Part of a small language model's weights: width 768, LayerNorm before each block.
MLP neurons of a small language model. Each row is named by its layer, matrix (down: output weights) and neuron, and shows model dimensions 384-511. Each number is 500 + 40 x the weight over its row's rms, rounded and kept within 0 to 999. Numbers have three digits each.
After each neuron's rows, "raises" lists the tokens whose logits its output raises most directly, leaving later layers aside.

L2.down378:529496515505492526485524494504506514536495445513517488449513490509548514494521536458543466446530486403504463529433523492462481498454498447535490482547485533470470526425526492471530560526521500424437441426477495511484507539423516489474558457544546536521491482489461496498485467450544470532556476507495459487484471552327505557516514471517498486461475558484531500545512503464392510492487
raises: "\")", "\"", "\",", "\"),", "\"."

L2.down1308:485480494478528485537384498486470520444515531525491573452482414496545504534509532526529519472504471529507525488436485491451429495592560464554527513503489547490485496533555690533632488457431529527454530485471471494545472534527503464502509438545494480537457487491428506516466472449409550449541564527530540406513487440384470504567520487552493474461557520510494533355429554458506519462541
raises: " the", " its", " this", " those", " a"

L2.down2960:414498510457497539469421551511477460489467470462459519536479517468586412507491510525476487485495531567513541468564472500444539501506493529467432476465531477509446542547499506482490516485491527479471509614535509513507467463465567482473495479519506539515530518559550510467494485559468515509483509478436427519456522489507517568434570447553450444527556481514507429530483450591434524531473
raises: "hip", "'", "chaft", "cens", "lide"

L2.down978:468455409535471468532532529529514482592513434425480492496584525471549407504505478548471499475472493548495508482501488443415568491592481483477518473458535504482491412502486482487487491589496511529525417462502470581458538481558436516492538459596471509527496472491449550499468448461532562508479482463529466524561510463586454543455484542543491517490542501520490489489512490540422532468486
raises: "of", "min", "to", "ran", "yr"

L2.down1913:497422443528522502518467490499450502456534477585490488452481536472572528544495478422479557515514531451550589534487464501431524483485536479472477548600530565526481504472477531518588436511512545520479525460566546481498457443491465485490486479547521541520537534493494544462500490526507473466499520490490473555470453516411516542461463498498503494490498456497520490409551538473446461462535
raises: "==", " ==", "===", " ===", "\n"

L2.down1196:508485471571451518461530498523466504533466446503503506490523510492578489536492548507502492471513612420537566480525489472520531433523502499528527488527487536519500489509536512482504503463482542515422519548477518514495450492373484505554499409498496529544511567484459480459529488499555478496509502543515482493469529540271492509481527525481462502507486462493517556523540468469482462473557
raises: " ==", "==", ")==", " ===", "==="

L2.down1790:540537458482505577498453464466436516512475488491522557481522368555518521471534507526501580480525514500503574476451544495443448478543435481533510543504510483504485469502514567471515530517492581531492471487538458501467484546541542439537534478530444481502500478472491531516398460521434597485474471480481519481451510497376552483543492601551481489535541491529525490553452543540484460521491
raises: "===", "==", ")==", ")===", " ==="

L2.down354:479499503486494518485522553538483451499459504435493520480485496459544419501455523578479442451509522517537471483578481497446538465514508503477477469490478476512466557518488503475515546513478522497470557631518482500498456458506587503526489500499522508497534509554540538513473497531526496505497500474385409525442493474526541584430534462512440435487498478562464424499485418558477490528480
raises: "hip", "'", "cens", "ide", "lide"

L2.down2498:494461525503460521500479509508442491554522569478508523473526433585497493476508516542537517519491516487452582561447488494463477517554455491573553563496541470542478461548459484485517450500458517554518451527461503497425507507497470506502555489515480569446504510548506433509457481519531544495426433511493528537478503487491562538450591492471527465518489512496531469613437443503530465547486
raises: "===", "==", ")==", "In", "On"

L2.down1818:526530530535499517493491479486476561489482490554556457501462513479438512499474567483524524456525606485553546517538507518554473516424479491524481518476554553451490462503519553476497498479563534484533512521461488550505468410331572518549417524481422609478463462503569539490488533474472514436512537450525503556426528516322484525501458499456484451496501487443549557543547565517534476548470
raises: " anyone", "):", " you", "ittle", " everyone"

L2.down1486:456482489514508541554514491523476484454445510525455489487522425532474490470453500487436467400509510480555462483464500445588522480498597454554472475518449505505486523441500507439491513518469506558512497446559573536508432449448488479500526440513546492547507511434468488522525560525530465469503474488475542576476524554401461459498576533511520547488495503434539487475486506502478437447492
raises: "==", "\"", " ==", "===", "\"."

L2.down2995:483520553460538472504533485406460488516455524501461521546527480525543482541519543439492574497473469478468506548571524495448456515437487443564511519423505516538481554498538427519549495536528437492458456479504523506485530525508550475439558608428529502503496457444474474505476484518477491481520490462551544460554479509586520473497379442422474582504486461432415442599495511566489563508571
raises: "age", "aged", "born", " (", " (°"

L2.down852:474491486492486485515481488510448515530526548469518521488537432548447516457471489537528520512524518502456562562447500479477439486530427484561513568524538494520493517521460506501504441517451525546515442524497500490439492521458455508511564500501499544467496546530503476490432477498464552483443421465508531501482522486466544532451580522448531498506514492487551517613442470545528469520492
raises: "==", "===", "In", "On", "By"

L2.down860:537486499544552503458512548452555551483527479473499530515535490486498556538493490460500512464508471525490435528491510514502574509562502524528436596481387574403459482506498495519534527536528462502520411531511527542505467530419452559504498510490492468505434449498592549479426480472450485542483474490457553518494583471627505471503539472494466442536445437485435579577571527504522511512553
raises: "))", ")\"", "ulous", ".),", "\")"

L2.down2065:452476491483492509508568462490503471507534509506454434506451502453497504482381500494475494483474459478503513493521532399482545501479457454475521526480476487500448473505498430503558449555534553503486514414491544536500491480678527513489551525460506486490516494510499503477517467495531474486509483514538518527500550477288517585492502513521536572519505471561458552335519461532481456497523
raises: " same", " next", " following", " entire", " last"

L2.down1918:518487511475479525516477456455606572461452506452510543498543507467491504536457478552528482531541495463485497451493474546534502533487525471540506533486450506468458468509438530580540490518541453564492466469480457551463487526469496521494452475482508520463382472516534486472463534477524481486519485497530545442541489533576507494490540478531454474488535486484448471524453525447512501450523
raises: "\")", ")\"", "agonal", " mile", " km"

L2.down2557:494476485479512477545486502439527541451476480526498545505464561514458499465474531483472476642465470535435530532500488458504466521528516535554505524539513491465518529463431506568507509495529542492510502533484488509448495407491542539443433510490538550567480465511502489503446533514517492493531429477499529539495502585531544537501511502581408475530469545476517510498505502539506507495525
raises: " together", " about", " back", "os", "mp"

L2.down2701:506477582552469495493442518470504521536514554475441461476594527441492435530466546459498548512473448490507529504495486513478500533456420470476519523392453492487512498526497478547549500505520543526524479435502545467555528518466509462468527566442514560545547452416494471477490473519546503533515423541505528511554562488572480518561436389408444510492518436464436472595477514502422584453557
raises: "aged", "age", "ades", "loan", "ITA"

L2.down2474:535538521571503454476541488488494543501492500475549477456528542501494475545524518493457518463516487442477455510501502484531534526464515396528495568468505492480496510444522496558537461483492467495503488462436515516498472518390548491506524526431476534589481522505518503422488503496561497494577469527530452517453476571301441466517547440564457484481449466480513505524512485534485556471557
raises: "\"", "\")", ")\"", "====", "=="

L2.down2880:436572504518508519481424471496491497504547579479449561460521451536371544452480491547511469516519489479410564490534507520450487532490518504497483504513529499502507478535518478526531499576469509501480457485484444543481600545555515535496496511462522508484488484481489439515408488548466465485518535478511509526487507559371514532479567502463533460522557499481475481567526417505535479517477
raises: "|---|---|---|---|---|---|---|---|---|", "|---|---|---|---|---|---|---|", "|---|---|---|---|---|---|", "|---|---|---|---|---|---|---|---|---|---|---|---|", " Championships"